{
  "n_layer": 10,
  "d_model": 192,
  "n_head": 3,
  "n_kv_head": 3,
  "head_dim": 64,
  "d_mlp": 768,
  "vocab_size": 512,
  "activation": "gelu",
  "norm": "layernorm",
  "norm_place": "pre",
  "norm_eps": 1e-05,
  "positions": "alibi",
  "qk_norm": false,
  "attn_scale": 0.125,
  "bias": "all",
  "tie_embeddings": true,
  "parallel_block": false,
  "init": "normal",
  "init_std_qkv": 0.0362,
  "init_std_o": 0.0,
  "init_std_up": 0.0362,
  "init_std_down": 0.0,
  "optimizer": "muon_variant",
  "lr": 0.0123,
  "lr_mult_o": 1.47,
  "lr_mult_down": 1.5,
  "beta1": 0.9,
  "lr_head": 0.00543,
  "grad_clip": 1.0,
  "warmup_steps": 200,
  "schedule": "wsd",
  "decay_fraction": 1.0,
  "decay_shape": "sqrt",
  "final_lr_fraction": 0.0,
  "batch_tokens": 16384,
  "seq_len": 512,
  "doc_mask": true,
  "train_tokens": 123500000,
  "steps": 7538,
  "dataset": "wikipedia_en"
}
MLP neurons of a small language model. Each row is named by its layer, matrix (up: input weights) and neuron, and shows model dimensions 0-191. Each number is 500 + 40 x the weight over its row's rms, rounded and kept within 0 to 999. Numbers have three digits each.
A block is one neuron, or neurons of one layer that tend to fire together. After each block is what it responds to, as a language model described it from the Wikipedia text at the highest values.

L7.up104:502453442525436542529540461493501520560475467464509474487440498505502484451423521535455472477435483557437479491485476502550556446516559434529494533429488466445548459500534549488531553551566483507470531478524507467475489523517491492529529540562508484484554518535521525524548486541536519518548548518524530508423532521495597600483498456501554499525500500519458482469496417454464500490464487470449561457542470538481484622500551409488486526447471445499469509478473474506547536501499493447524555475469468527493492393534496475545504486508410401549582537581521506539479439431529495497
L7.up225:568483526506563547523505473526558468480498540560519517478508467517487511453492475478418543543545453491522501518454508490485466524565466469417525508454537513512529431535498529470578537467442492475468497499529376462514530499445524500444507566461453484445464480558440457502477486618426428452544501446500518486509542454537578497465514448538477519528537497528511429461493471527490489495495538478493448457527473491539475536508468462464507466585483508500468543479487515436599562497495479519516554544522540477510467499521412467417513545529539477450577477539542438496527534557571548546
L7.up485:499492525482447513496498572481516498479445461518546535519489548500506500494480512571479473494550509466479538491536500480529516467461463481509495470497583553566543545479506492441516508473514514380545484466477496409521508524519489533494501493527486459536510547482515544575463460446433448508508468479520531407465464531499455472438480515502514446508465541620498482463483461477457451521498530537479480384444523551523457463517507514501558423490460458429510587492451506498532534467527449582544479500466568452540520403489540506578486533474505444415477562536536554536553467523556471556
L7.up587:489480484537445466563447499522539553488460481438505504543499519489554570499494530563421505487507509421438519553596545514524451541481484471470505531513563498509465465418454423476551481467529473505535528430509527463482501475446474592424462526492500499549479513615519482520493473490452451448526497512498515531453491490469479500526519519502514478479535565493523547429510395570529432508477536495455530520503453482537465528511506507500502426503477445403529527490537536527558471463513564508479509536516576536431520523526443447511535566469548502514464560573470589530463497487567486487
Responds to: Wiki heading markers. Section-heading markers == or === at the start of a new line after a paragraph break (== History, == Cast); also weaker on mid-word pieces like presid-ent, produc-er, thr-ou-gh.

L7.up172:516541523483472502509382423485529474440534549470486473400484575505556517504506461491487529493567495476468566528504550509592497514485493498558463523518490467447491603526467525575419521583533535525485470457539463532468509484491506570448495523513459446535495495579402467489499461411448524538526503499491442511524501491515507468458512480536516483557456492497518486408490481485520469514508524531562498493556502610472494557534462536496430496543510513568460453520446514486529520546521459452530462517493501502461516498531516521469444536572575531515508433461413514461422506531478485501
L7.up295:485507514538515493516481514508504502477571556526507477464494465484534475493445453507499592577578498467531487499535433509545497442514481527509498505492494410491546502490478514496399459559491515479539537470441548488516494496513454558494470458497481511405513519589499468549503490453503479467500527436481555443533450506529475482460588520548472418532525510514553451448553485540507433500515617456549490528491544553524565467544517520538475465536499512529541448509441528466417468559493410527505487505513468514486527489539542574419493536504480456491517519513539549492408551532469402432
L7.up372:454475477488549508549492491527528498442564458478566451463444444422495515536496494509485423542465518549503479537526457492485534488427439547530508518508556440415522491556542549464454477524522466462491509555472458482545522490475544529455441568480481443527511503621508460502512470489445487538456567464533521471512504547481473538482534443474518385589476488492436497452504468530533484465484503532514500569516526447483561577545602457608520517509465519540499492509510523475473489505433466513527505540489516419474480486520534558472517444464491551524456494481471571527534537581531469471
L7.up426:505545430442450599474472467490497436567531471470559520523486513523480528509498467497488511525558476490426447480541449533466464485437503509492552539510454545493436493566523456546520474555469450526434498431488437572497476442497526509574479524561474443568489569557425480482506540532463559444524462492555483513445489521500485509562492435452566469535545531518532502434468510528565494474483495524504536526576538567415562443496475510535440511472492543528471503459444545471520541506441496515414428581523538522467531532473457495448456460474435516574505483497516501518518503515517485498
Responds to: Quantity word completions. Final word-pieces that complete number and quantity words split mid-word, such as thre|e, tw|o, sever|al, man|y, fir|st, with some number digits.

L4.up535:532503563513459540497476475491427562550475466510449498498446516509496524415496515561431509519502411511510461507504504497493605546492492467437510524544566513530501532424505553517472514449557540482506522517502497482510519555535403462382527555507408538485515514486527530519452488500536504502497505484492537466524534486520499522459547576476510568524524495424441585537533509518494467497515477456479516493510576457458446527539522477434444478559572481529459525554523360498463478527463521502498530497480439485408536481524513578525522495465532483450474554524506440459440501438480525496
L4.up600:485546532522553568477451494463493548528522426494493462533441479504498426434491507563504508480448547573516460512510420504562519596513436589473481445515508508444450522462574457472456535509441546447496526439597477508521513547538496537399488530519466459443434493512524501541489484543533481523535428554526602509516485493492486562506475566496483527499458477476536512531503461506495419478545549467529511459502524447462501505518478519552500486548571484411481559489519454439518453568473526493447500487477515465456518439518411523496492524474538436537514518485485487514539465435543539469
L4.up627:543482497434564573491497431528486515553499447465500496468485435507516522495465464570456472526469531495549590567482557509485546509473496546456481538511535532493444526504464539451491454395545547472495524480514459454504457519557458516465516519504509479447440439446478485481546523520510520512523504565572475518534510543458504537467580525503516507487501502392427491416475499528566449498573511496540501446485460499483593506553466482378505418584474434476522465491466436487514521538472545462541470500440444546455490479529519530532550537536486507518504555538486469497569541503529459516
L4.up716:527516569493548443521478512535551436465482515448544490511418528518479546455425496522452513484501506391542478543509420435553468527551598478549511572539448460453531496458513497496492508521464522527575437486550481435437505496545445511502449511445458465476545513543459493511466509484583530469481488489524509530487491457463449472475526511494476452489514449576506483516504486434500540508504546513517492460547514451465513420510488567478544528568504483497556505533508537509529456579475533513481466537516474517523460471460421507490542517513523590547656542472456515513461497507553455544
Responds to: Final-word start in names. First capital piece of the last word in multi-word proper names, often in tables, e.g. Byrne Arena, Silver Slugger Award, Molchanov; also a following | or ;.

L4.up67:449495473471532608458466454515516501559463475503491493464518451539498488501548458530439582562501515505420507609504552486497470496486459459437466412524491461501515540560480554513550551449443556526470481540446470511508565521452497488552496522528543515529430482554524513480460471531485471551472473478537546534489574474482527476471486539431476503595530571509508447487501508471486471501486423469498500550559475545451573520590490483497514510533478505445484566421413497487507511542470542542472494513473534498555494510487523485502577446493583529448493551547473471426517487440443484456
L4.up176:531543480446487534520513469536460511490498519500464539527506496488524496527507494542483478508502563466419492494427540481468502480518500487461501490529498494533500538554470558601527440522446455522477533585533568484469468501504501471521479492502570488480506505545560502531375423506482474464482513519458467520511535512494408524466537477527492376495459575524430472518481573472508455484465543453508549563517582417466523519456460501538491475578546475502513544507531510508503536487469541491473516475613437467453528549518475489535519414477553594436547584429472474453478459508493497466
L4.up281:454484500597573552558507477441487542502521495470381499516476475491396434516510471584456486541483513404444472540498442483489493455469503536505528471522520495478448505507491520485454477519518470503555483513478509542560520517485557570519505540482487463519475472594531509458479523491471431517497431515434555574535530575500528504440506488479425500531515518511448472485531512507452547583493518500474516549455583480539550481475492435485512502507499487545520513482538528504523492508468425434482500556490527469481593483506536426450510482473568514534554588480513460445403514497549521557
L4.up737:427577487499519547459564479486520546453424436418524544501547555534446539509506486567432524507501489485493465559524530481485472426521513517451389555495488521522496510471484568520517467427495483489483459490533477513509566567535557519478476511536460465492516469610547450492469544514489477554513419486406505519486411519516471521490519529424489490558495501505510484475449546486506472524518586519459448643465501514479558516510532514492451504462489530499468549514463471519486541518510451497461468529524515506533495417508470472552441574458518520544524502427501510521458407521524501488
Responds to: Paragraph-break newline. The second newline of a blank line between paragraphs, just before a new paragraph or == heading; also row-start | in tables.

L4.up327:503507501581430510505449491529528449491522538469524554497439610465438531594465438458532436482493493505496520522476524505515508577513482492495464536479451447511513531568484583503514562491535463532492547521508464514503508440538484506465453527519504545526417573453437494534593546523502457477497483484444526416493488437524454471458510546499510520454525487492467441533435583480548475517469478540487470479534508538521565515539524543521505451509411551512512518504460483558511459515423472513505485420460469494518524443523507444483552500495572455492500489648471450515541510447484521536
L4.up432:495487508537546502551397526538529523474520491517502495467518508488480447549525500479404485489562562485519537521511457467457544521502513507525486490530558567481465468530511535435480504500528512464549548522480497467537462472542561523507492489533515488478543478492576487573582503488438491511629529493463522514482535468535454554443445471546500468566407481511468568438406514429447500533448490528475509551465545487499491492464408553528507425558416489473478484498508495471463500515469560493485422540470511491570531511544441479533485512547515412427554475532544483518563504529511563437
L4.up493:480467463478583507471494516542511494512541508503512516448533485507394519510458443491432506489474474592484497524518501459448463485471556503544486593458495514469550502482509466506527498476481497469478540545491492482514465454499520480484475478448509477466478512455611497517546516478517485544490542500478504552512428507521469492505555463573518486486489464555453513457529591516476533590557497470487477516550557505482548539551495565442543401520512479440514547526441560519411505609508456495443508514444551542504485454516482477459558446402504414468550477415499438541511558563522529499
L4.up578:477523447529492525481507486554487456451488507525506572501460549541440495487517550526504551510451470438526450450496550529514427572477518513520475538465517489512472505454520516494465561508446506520582500424494548507445515419463509500454398480491450552608566478461561457430469512472493502578546484517501532501560451508532483504494457484463522505489516569543502479464422473573511471543498555446476535482413546485559496507445452440519558471566496475508498494508516513541520497569482487427506504512425547505496507450542513531456468554525454434430536568541551525574505489435537486472
Responds to: Clause and heading boundaries. Tokens that close a unit and start the next one: closing == of Wikipedia section headings, sentence-final periods, and "that" before a relative or complement clause.

L5.up229:475531473522531522523579503520566546545486466523548513469451485471503508491490430539561583543531558436459553461461526476524518586535503482519523515502531452512521495499482525464469531476495510492512525499487525446531525490495540508454491590527499507484455415530534512554521473546470465482491498399425504492463507535537461512532440461446529401536517524433522512517525496589493426510563601434508458505412487555484502551443503478550563498539468446538475529423513470447495486428475531491562471519509568512522535502521544472459575547488502463535419529563473500488486418449468481478
Responds to: Mid-word subword fragments. Short middle pieces of words split into several tokens, such as st in demonstration, d in children, ir in wires, ad in Philadelphia; also digits inside numbers.

L4.up71:405464484525488453509565518483542492515535523559604518503531532453488519533491502454583510503574494470467451560481488467431538494517528502505470531461572420488481493463456514527479472513414486495492543459551499563532486476491540422488539551528544537526500555485454508526487444552466505518543434483491500488412581507487428504516394530493497508498545479410499519532492495535484442487482500558538494459570511540487512469488534484548546442505489518483520468436443479503539519447568490457465468460458517443570489496533491455477518477531474478445417550539575451564490475401554509497
L4.up436:481484456520443441513540485558490596515418518463443624497468439449500479451470501449478471469495507569494401513525532536533484512536578523442503435422507469465452489481481445539505476489496424550491474479504458493545485518508516510527510534555521531506504521446458559427556542482439462469459491439516524555519469536547480554579476497501488495516485479421462506525533470548559435496452484469536481545518456545537521481479509514488547495459510563493518524507524481462508540456481492546517547450525443508539584518446471445516524513519576469538527471520572489542499530571522531617
L4.up637:524555473504440452610464464455475554474548437456568526504434483431463506538500481456504446486532503505517527565559456494489497540506471514531445554453507558502538509530503515538460484470462517492548558460525479522528500475457553499528443533428560420475476522518558528485495500482526526497478422503417559492477543562439484548551466517497506491525561433540503552487440459521557551461521439499525499589428533488471492444460520470475451536516506496436534499546462468505485533469553547511422457404476493437493552472561488502484503537479480500464493544489585501516490583540461531562
L4.up721:438519452518448514522561484470504516544569498477538503476487462425477529486484512537497520503484519480503533526528448489508498462588458493474526432413483485456528523436476464567493468471491471547513495509461496513514494534582548496521545569577484485447544557453494471415402433462447499535534518513461521484450478510489512554597452514561553419570511500501480560457469455566603544486541437533468554502560455512487545447505552466536545575427449539417572553515482523491554506513502512519495532464528545505505561477522551479491484496511519461487489522453487495469458517460539460456
Responds to: Mid-token continuation pieces. Fires on the second or later piece of a split token: digits inside numbers after a dash or in coordinates (1'2'60, 5'7'″), and mid-word fragments (s'ec'ond, f'ir'st).

L5.up142:526457462463477547484544574489494530532471473499446572510554438463472493451460517589523445480500585536492452557458509518486478498510534559438489467547517542543459501517512482543480483498526417437555484429429496477478450503481514514477564469508500470556498498510509485508503537439442441509470506518479525522443515541569568458524459487458525529536504452505513417499447438543469523451527548454567460546519562522513536499575524580450494461548492523499468488533518458550481564512435561497491510514434545538540427458545493536497487412477542468474515571453506479437431513508558579510
Responds to: Preposition "in" and pieces. The word "in"/"In", mostly as a preposition or sentence-opener ("In June", "in Barcelona"), plus "in"-like word pieces ("influence", "installation", "Vic"-torian).

L5.up503:586476468496558528544500496485516474502595525535479483500524512455551573512528414528432522486490441478462573532482483464393498466499528526543487558504500446498517503541515511493524470523527412438522483478502521511463553421463516560404492523494467486451564520569558562488451519502481458460537535423471543508510456549558452454480535467572504497502502513502540485403464504507541553479544463518571483475476451521481495492539548575458479461509505507536511490537455529475508547484495490523412408499456553513460573515500567451521539516500513492413514459472505496458506535472468408524
Responds to: Word-completing suffixes, heading markers. Final pieces that finish a split word, such as larg-est, four-th, tw-o, financ-ial and sustain-ed (often superlatives and number words), and ==/=== starting Wikipedia section headings.

L7.up284:540549448419561569467513539444500541538504458406528467529592471458479516515479474516524565516435571504508478526515490568484476517443471556468522518570504455478514500477539532510438500496506441507514554552541546535506484580546477461561457514486522531523576413506481447493438490488558546520458570534511486458549520580573492489539502536519449464559499494404464543515513480536454498428441498488497475510478514489494521433547498540427464519484541554505412516520474562492479456499561444467522478440485550454448486487485462505475482559479567485461475519484543457523461459461547467491
L7.up476:500500496482546478503509566425509550472528512469490513526494542527485454492430582498470480553443542445478473523475497466497480528556584538455443508515501478541460560517546514505384534542517475453525484488558459493615532521481528536495405473544493467459554480486434495502498542434521554527416477536531550557480472538496569502481475494442463551516517532563515484490444537448465543499529442474499542485433557451529535505410573509465454421464538528461431484505515475446589448470491457519520483490487513458535543421518501460504484593508505472532491535489520519504495445493489560517
L7.up511:539489474511484524499444505460523514525513468459453504467558452464448444461492446594569506470556549486475486458430471504528529510607497554502431428448474477481477536530523475476512463533516409459620522517513470565513551562395456451472482517512518498482444469559469528512503512520543505563524509509589485602511506484559574485535548550485436502492556509500506513479470484599484541498480535470468501482464464533521533443550453486485435493492514527488455541534521499541483440486480466465482518538504467527505526474505463506491481514499507461491524628446564456501411514487469511522
L7.up619:479523553492463525493376497538474530477469427488501505482514535546505470568509487506432480542469479510518525481497449483460465474481454434525474516443578410507442463495496526475442520532511461463514556520527496431485449503535472500478532512477483426461463534552516558543545542472506553455539465499481453536474545464461511420455558482508519531536554479535596539506573539502442550485482516538544514442498526566533488486439454526534487476517515480422495562552569421389493519502486429468520486608542490529543535452470468467549465548496574456491512502457531527498457535509530514521
Responds to: Sentence-opening On/In. The preposition on or in, often split as O+n or I+n, starting a sentence before dates ("On 7 April", "In 1851"), plus the One/Once opening.

L5.up474:518469428472525548500552489500474553507453502493474445491504541505528509502468469605535529484468448537424417477484440465513484531469534443558500505470492538503453529479535502604517611444533518489432469449496475491421530446447476422466508473464446532537496451548557470442476523512538465556549527454539446486517560492514514475449483573565527512510511486504474496610530483516509507503509453420479468450501486425510527503485510557484523506480567506487476514479453504560462498487479564462492530506521491523523567583495475528550500468465576498441573607517465485521476492492557493443
Responds to: Word-final pieces in names. Last subword piece that completes a multi-token proper name or title word, often a place, organization or surname, e.g. Grou-p, Kentuck-y, Bron-x, Pr-ess.

L5.up33:554568504461544490502437489515529484505524435514505539472541450480509532513470450490520472514505520564502542571503405506520455585479389475519495510465547520513542438492541496467527516503541536508535525544562532422540459498493502518433521557524511429480517533513428493492464477478464479510457529478497483456506478440572494528458494444475540481440503464479528511478544445508540483408486516545525511476446533527479423571443560523509405548516511464377486439504523516433527492471440505548463440488528490459487487478537530443562556563523563529484490494539553538510587528440525534513
Responds to: Word-fragment and heading starts. Fires on section-heading == at line start, the c of .com after site names, and pieces right after accented letters in foreign names (Schrödinger, Köln).

L7.up174:477526466467528536493474550527518550554522526521476461449491522530443405483471406469465524527491538543482516539422545444468375420486493430465519546466450428498498585536486554490397498497403473520516454500462513464543522437509527495485498496522574528471507525574578431500520506525536470476507445518515491496569504512547536444494514510468485511497488457510476512507507492489535498515488522471393467576513507468529519473487517493494520495521437486543525545528509480464547497527527551449452565518539566520563512476495495478475521602633511516538470501423505529488528510519456521508
L7.up261:465553466547514450462569468472483498525454541476473474528494478493439505566495493479494501455479474475527546500520508447477499463430552475466485556534525422520456468425468531464487428500525573522536500529449489573450417521530542509441534535480483453542519529485532473512448502516494463483581545457479580547467458496536540444433429462497445505561478546523452539514532489459475499485476556512532489508506563493532469446516553482510535503600477569504497505580487483485473542548547524435467464573522472566515444470480494529466508558456476475420521500552543633547524511505448441482
L7.up471:521522512545501480493491490506453442547473502475485528468519478420514430511548483524516522466496461437516547553543573437498506446510477507598505544432465509466534549475498516429546548446491499528480495499442461487427471509483505467508499492470472515494511494516546463482495517514473506451591444511512533500445553500524476470457581515470536519551481473476440455521528547516491476571472514543520451431470567552401477456599560522514532472494398489477551582570541526449450561570495515493501528523394531451563501479547487450481482518513514453502590503499582542485495523454539501485
L7.up759:537498513549581527503407385518512466487502488493481494498480444468426468482464471466521486458480537498507448521484479494445480528534441446565490472458512534532499520550558505490538506508486483508470494474420509481535538460534582484430450547526554492549592471418500484470510488485447547469549548467514514454535524456489497546476525483458514510632473484470437477485512476481485507567465532561514499452459495474539474494550496507451532526514469436396552511551411525477484512528557531495506493493534523502499540440621439469461546500439453492515468494526494496507565503588573473495
Responds to: Sentence-final periods. Periods ending full declarative sentences in Wikipedia prose, often before a new sentence or section heading, plus closing == heading markers.

L5.up512:560546538522513566508447451458445550480468444488506584454538484536437504529571481523501538524429461491488483538413447406481491504460469474560536513449444485531560551496540473418534455556530503515465484423546488481488530512520582511513509502520418438489536443473517494498557449526481435376498529467421517499465627551547536529454497494515513535533445532500539465516457576429504472474545464510459444426491464537471557464530532461541503539510475533476564524537475506523470495512538524501499500534475505478503495509527549472522536544530534540488540494520535548542481479466524510535
Responds to: Boundary periods and headings. Fires on the period inside abbreviations like U.S. and S., on sentence-ending periods, and on == section-heading markers that start new sections.

L7.up105:484513429494552527506485488499487515515532504511520476487461483452512510511477539528514502583529457459529507493524498500441418488520444490478440526546487553501466533558500484430460485430474498550543564533491478465499516491526457537483535503517461525466448487609528444495497481563556431510518473495543589464544547517396496545427465433507472549437509499493429504420431496526513486533568511510468518519478516474481461441456442449524487563485521571471504506530500542556483419457560507563498481469518492565469519431574503510473504526476422501505589545494534497424595573545516491476
L7.up108:490476528491488535595454502488498481536488481500535539501454439502473494546488525453507481471520479492510477551385456508512478485453557492518426578580437553483524530477409494479535488516422487503568506482531499435539560401607481536501481424506482521560502530478498484465456522420561503570531467508550507451531510520513524526488474517492499501448431447470492546533538489489511498488561452516551471533499476449448502557520486543506459567524493509546456458567399557544495436431541508462458560499506485547504569447467498528493472475494508442494571476501446492564526520460562503524
L7.up136:509474513499574570443460510473441507540443472504415468460539533534533487505518560475482446466527551493580519510473530491458452511483489387506426540483485518539517623527450503522465546501480482495540529528524530481484468481459482494505561488538507477489435495473454452497514520455487555609499480453497549556498481530484473617441457563466548507494503435498595575473525534474507465529539456454504515457559555456431462485466430407531488549509501580465504487500522490506515514524452471506528515437514447495519494546532522428539527417543482526555495536524505493500524497450464489506
L7.up400:493491523529619641464438449439476539524506506464555535478497475488474500540479432452564531464537496499430472516470367500505507446538507381499446496499493543463468514500480515436591520488438498492456550512572477540468510441469457545425509515491533495468471526483475476508521512505500465532513520526566569563517474463511549432462540534495440498502554543511452499513463567473533484525570431492506506505507432475475490461451483508475521446482524535542468475547522515567466513507501607449475556471489510516495515578502465474461505482514498487513559464504512488570524507535537476517
Responds to: Final piece of names. Final letter or word piece that completes an acronym or proper name split into tokens, such as CDU, ISBN, IBM, Dillon, Ouattara.

L4.up90:499513505531522488505535503450524564473379554526479475501523524415541541454537536478508432492513475555482490519535514459401539480484473531544452504543511487560473556473515525463462595484454439573563476483518527465562472514526494507414504405532509522432507455475520490513525503476486504505439506423523526479502532534536449500507424528550563520542472504459484503506491518518511519550509550488592526528536461520488497493531465471485472510487497439477459580497447440500466408471375414445494499458513517539500467470432613520538513502495509574527526449460500524523487497546487495501
L4.up108:506422526559534489507463492583569481448485460536431536566497494506499469499511498408567473463421500536498513466459534425483522534473491423512556492504519496553489527536487571548442468484446524461500485492453459521518481527520501438410555486449490517480528510533496421442429522429501515504454505486547551454569453571552491507524486515567554488513472476468486502521567544478511499540519566465466488517475470479491489541440509497549542496523463491524553474516419523490512470443457540479444470492528462592547456505509472455512575532462613482472585519463524503580440485522485521512
L4.up449:478445461466495540453496523582475530534560533474495473512499537512634472502426458553436554537502532569491513453457518496542447501464499429564464470483480502459501488571430483511441477535437419488507528511553474531544474502489487490450485529467594481537515468482518568466531571534414495441547563462502485496514518523479459413484478483460452501525408483494504508459487452527561549534475510497513487506536558540469522505553506459472488499475540472489527487460504441455450528504484410542503541519496508544591461514486449544470545515471508433478579546503570494494547504547523577531
L4.up518:563488457574489472509476559518479525529541526438480539479519495435466585501526493505508545506498510536468512435531523410477526562519473472524447477504509534536572467521556514550481516536424480526535486521547446449524507536427476523463512549519466536433532462565466562436547439463520392471468482594494523414496566490434492507558491506527473493531503481508436443545507558484538510505461503476513447575525531478489492556434521499564563514500438479450571483435452431466536494479473463468470484468560444506533503483543521455430532482506530491540572500487584495511494454513526480543
Responds to: Mid-word fragment tokens. Short interior pieces of words split into unusual fragments, e.g. tele-v-ision, betwe-en, tw-o, int-o, tec-h-nique, also in names like White-h-ill.

L7.up58:476525506493515456485481547477576529488515524412433464444537595545510516402492488562453536497513485557462510478490609498537480555571463426559498484498556552541459582503449501460490483497446449508497489421460542497508458477524543483448487569529537450497544518549485482458497513476544505489527505517497541430398566493485520522528509507485533511498527507545456460476404455513472563467477524522467515537487481542506443513474494492475466558530514555579518574462553425537510437536452474551512584503487493545539472499507456456436477524544462480436504578488509527467485462537518496487
L7.up65:510471493445515512549520460477540439484550568498478516504457432518523501510568475456608502498456486463401457440521497536464450493502462529442545479527530489520561523474506483536543569477477494463554494487501484438489469451453520543523469450511450447522448510491546507487493526468548415422525494416461506517525473540441460515485444494462591526501511501457478479503527470478606495489479460479544588484547496462545480515449497481474574537523608526496494551519476493430473540485492530470582499501564523556538483529522461441478473480509511550454576599478477474506451487580524527532
L7.up425:443419524476502419520563503519501540558490438467473549469556551520478548455452470521540504531499493491469529496514497512521489491512439476352471526511494571504500495500507529445504490504508522457504445446541500509466502550525467483495488513480476516498494504548406495520478485433465568601500527497533494535551517469452470436482452433428583442479470490550526470497501544512514513461512495524505470531452499471405536526451453533518556493532516523481454523443480473396580515512468555503560501532565519530520582437526514488501536600540572500470497545460485524440458477526513573552
L7.up474:545603448484490512496454573525507538538517485553567547490498516546583483454562400486529481479454482474507531493528508534540444512511518509494570472488456535437504496427482530497554517471377508513513492503498574497514502513520574498443518525523432580521486472532474524487528517508486408512552481447538484515454507508497571495489437506430517538470548473497463429454409497555493527497467546524487547498480462541398465496565526567519503577453512541459486495514423469481465471556527501513451525451453537528522552513457457572466508519482552516513521560444544517522476485480513435528
Responds to: Mid-word pieces after f. Word-internal fragments, mostly right after an initial "f" split off, as in f-ir-st (first), f-il-m, f-in-al, spec-if-ically.

L5.up572:506483547524486511591421470491455463493517507520490500480462556503467559548482512526489516483523572450487449500500493492576510466432463532520443610502495504459465530478508434547470512488483513528522493476542494480567496463470459502485522493507507491526532490440508553429401480493516484498511478508536554480430445456444465498458472567540474527496564526540441553471537523513488547502405512568522539468501617490499498483509437531480481523518486461571485505578501546477514582467516491454500514510441523432481503388440468493496461486529592537503530511495498525616546429464469457448
Responds to: Parenthetical after names. Mostly an opening parenthesis right after a name or term in lists, tables and citations (Brenner, S. (2002; Piña (born; Willowbank (NL), plus word-initial capitals continuing names (San Francisco Shock, Team Maxx Solar).

L4.up28:532469491574547429486537471578531555479572534439488513472546436522495551539457549555484471467446562531557562506470512500512518465483480463559483486454434461466401478534453520546403517518520498557476524474476506434555496515565555492446477517557519450503469468512478431539468497545487513488511491531551598497515466520521469510506488478564496501515549449539542507440444482486478462574520512476532473449511527504497552510525552492458572510462463542449587472553457547418550408480487540521475446494485473467497474465603496511500556460529507461439520451513514463453475477510516529479
L4.up374:527586478484446532488540445525449487534479471446474495514476488512530538543494480503437551558460499495477497521497476527427545415515555400516401541489452486480500474523454486452422550477507519476505495515538477523459500473493554535452535588416453510533536539513476457498476441501477544488500466438508486504578543558504462515493485517525512500492553534484489469539477541490514462565547474447606496434481484534503492546521530507484473454557464463443521516443517557518517500449449501459528483521544421528526549412423503520433522574567508558446506456489601557514513515501470502435
L4.up730:536552451544527552469502531485556535432477444463499526516514519496499424445569469518507595542430507489447554541499537479500439536597482440543432551499486526491558514546427521480483519486439471618484480494493508425545507522432545522510479475493564524499585555505481500494495470524489484444500565480495528477532448518491489533500543473492454446535430506485478506542510439437536445433539440412488498494487525473445523539515559468526452421512536503483502506451501473398533500492543521497479509547470431482516494551542521485523471468604537494517476553459442504523550515495502492441
L4.up759:506485498473568605507491514507500529485512492550449561493505493457512459550463412447492569532448444538486503503484499504501494497513567471528518503557517527558491519541549489413542520512479497465498448545575553492518513456473471568509498594503435462523487462571530557470462537505398484532498538527560490487470530492534458507444473469520466570448562397484509509482489517405475500541550527517495580515410514512510474493489499543521498528474494446394545496482497498473538575512444509499487419438558513492534464460494526483577521489483467564464453500489466530495476526511547414563
Responds to: Wiki section heading markers. Opening == or === at the start of a new line after a paragraph or table, beginning headings like ==History; weaker on stray mid-word pieces.

L4.up0:514565514549549568547511497452414534462478470486424512508487538466477532454561469505532482513438527456483466459552512497437473434444521465393565430456567538493505525506503526468558489550518539565464415529536525532506457557555519475439540546496486542503525503534495483512453486499488561537501531540506497491473504466497503460471479512425436521540433515524464524457575497493532543537612420451525491478479535506465479452532442482522483461472551551585502555513462504498473505525561448484486465487419430544574468517502503533494441447528462468579506460491522518507526566481460504509
L4.up189:459468461509514466553546548513421485518495420537468495576469554517528581395521537484540473556448535523507510535467496499514531483477489472479443527459568479421533537520414535428537541511508517512498520526487588517412493494543541447521493489564500573497456532467537437561471466481530434565521549479495496493532476419475504483506504548433494528581416469481483463512461498480573492534546467485457521509496533551434530453507514472497454473482528575521516459446486480575529469526482466492535522433490496438573543517460476530530541485556464452476530547519522491482496433461547567520
L4.up661:497530494581476467504468446449452500420531479505532478564484503432519442491567467554508599562477441496478424486500527500462534477479493496456499507481485556546545494468482591522534516458493498506532561544440563563443429491551488494459450537513552515573528470520534489442467538486471476564442481472520525441514562490454455477522506522433483472529443580517496529466451459463487477511526482455465459528491559513494570460535422497523536505520484506508479525525573515461506469496519526479522444456469522529469553492470529516499445478557403455489620529526581503520493524409448492514
L4.up679:556513442488466500494568503496483541524462475545497493575489423518560576452494502497503533451553434516454498547536505452471530546551495531466495489449549594535578546470452459459491530536463457487398506440524512559492480534473514516443471519568541485499537445454494469563478488493426478525468507510519470486522507478512517536467447489587488485525390483516444513554453488495551472494511518427524500533507502491432565515512431458479463412551535508575505500444563562525538593537517495470475490492542492453553500492528468479485462466440501476482487503607487524544494525446518572505
Responds to: Middle of abbreviation letters. Second or later capital letter of an acronym or country code, split into single-letter tokens, e.g. U-S-A, C-B-S, I-T-A; also the century half of years.

L7.up13:476595465497484513471454468553467550550477523556520495527496453508437553516443532550420479526498479488523491552487440464518437485429504483533510463492484485520504525462518473495475524455475459458540553522552518550519458514573432485502525457506531529571526500524454587542431573503533521577506489556477549497580550511445536490493512478451487538546497462490529484500473489550478441450560489532570540525474609567523528443467423482523563474515485520498507476491514461527588537543444474432544455442443535496513433434500477459505445499438507499563508525470441551465499475454480483434
L7.up52:543552561507522480509567509478494588554552515490454480479439508541456485483530489501439501445409515515452499488497473456489447571482528490489500460512419478512567512495464507474515469577564477548434511525494580529511468524413504566559544561472456533501519489460570455449547513443509553517478569525480480504503450567569497514504493586502451489544529499504485452491499470497519524526485427399505463526447529541526469427496574483529553538503504528507468492439428459401496512504559519468568512527484532475471457499404484559494480438492486533498530559473521547457479495451487507541
L7.up152:584508520540422543523450536436469484518450504539517462544444523507536521518479513529450487538586575530485476481546466604562487511478436494428520518541451483486493558477536552452501491495424499510512477519558469490553459499433455483503524530422511548520545518486534497530432527546558508536518513492549571499553447515402481463562475549474474503555474551464484493483515467538535496486523465507524484523486508523500465505460514600547552494523455462480472436529504505458524539558446478584564458411416486487530452488471524527513496483548565445454471496502465431453516427474499454473
L7.up173:430548458573537536477459496496471499498522590572448569586543481470477569467464494518537431506473530479497528457514486488502514470459551447512513500507527523533505444539499514402546485487465491547480479573496579624501498564482508458483520529488524517512582468498518543457440525571506465472591584466473531537501425525447494539447519574528432527502447483478503414472434449445489496486429467501532468528469527521485484537477439505509484493510517496440433554487438545503518552514520403504488482512527492496461426507532469535476528473542440460506527508497540500462464514468538483527
Responds to: Parenthesis after names. Opening parentheses right after a name or title in lists and credits, before a year, birth date, translation or alias, e.g. Joey Diaz (born, Bird (1988, Switzerland (Schweiz.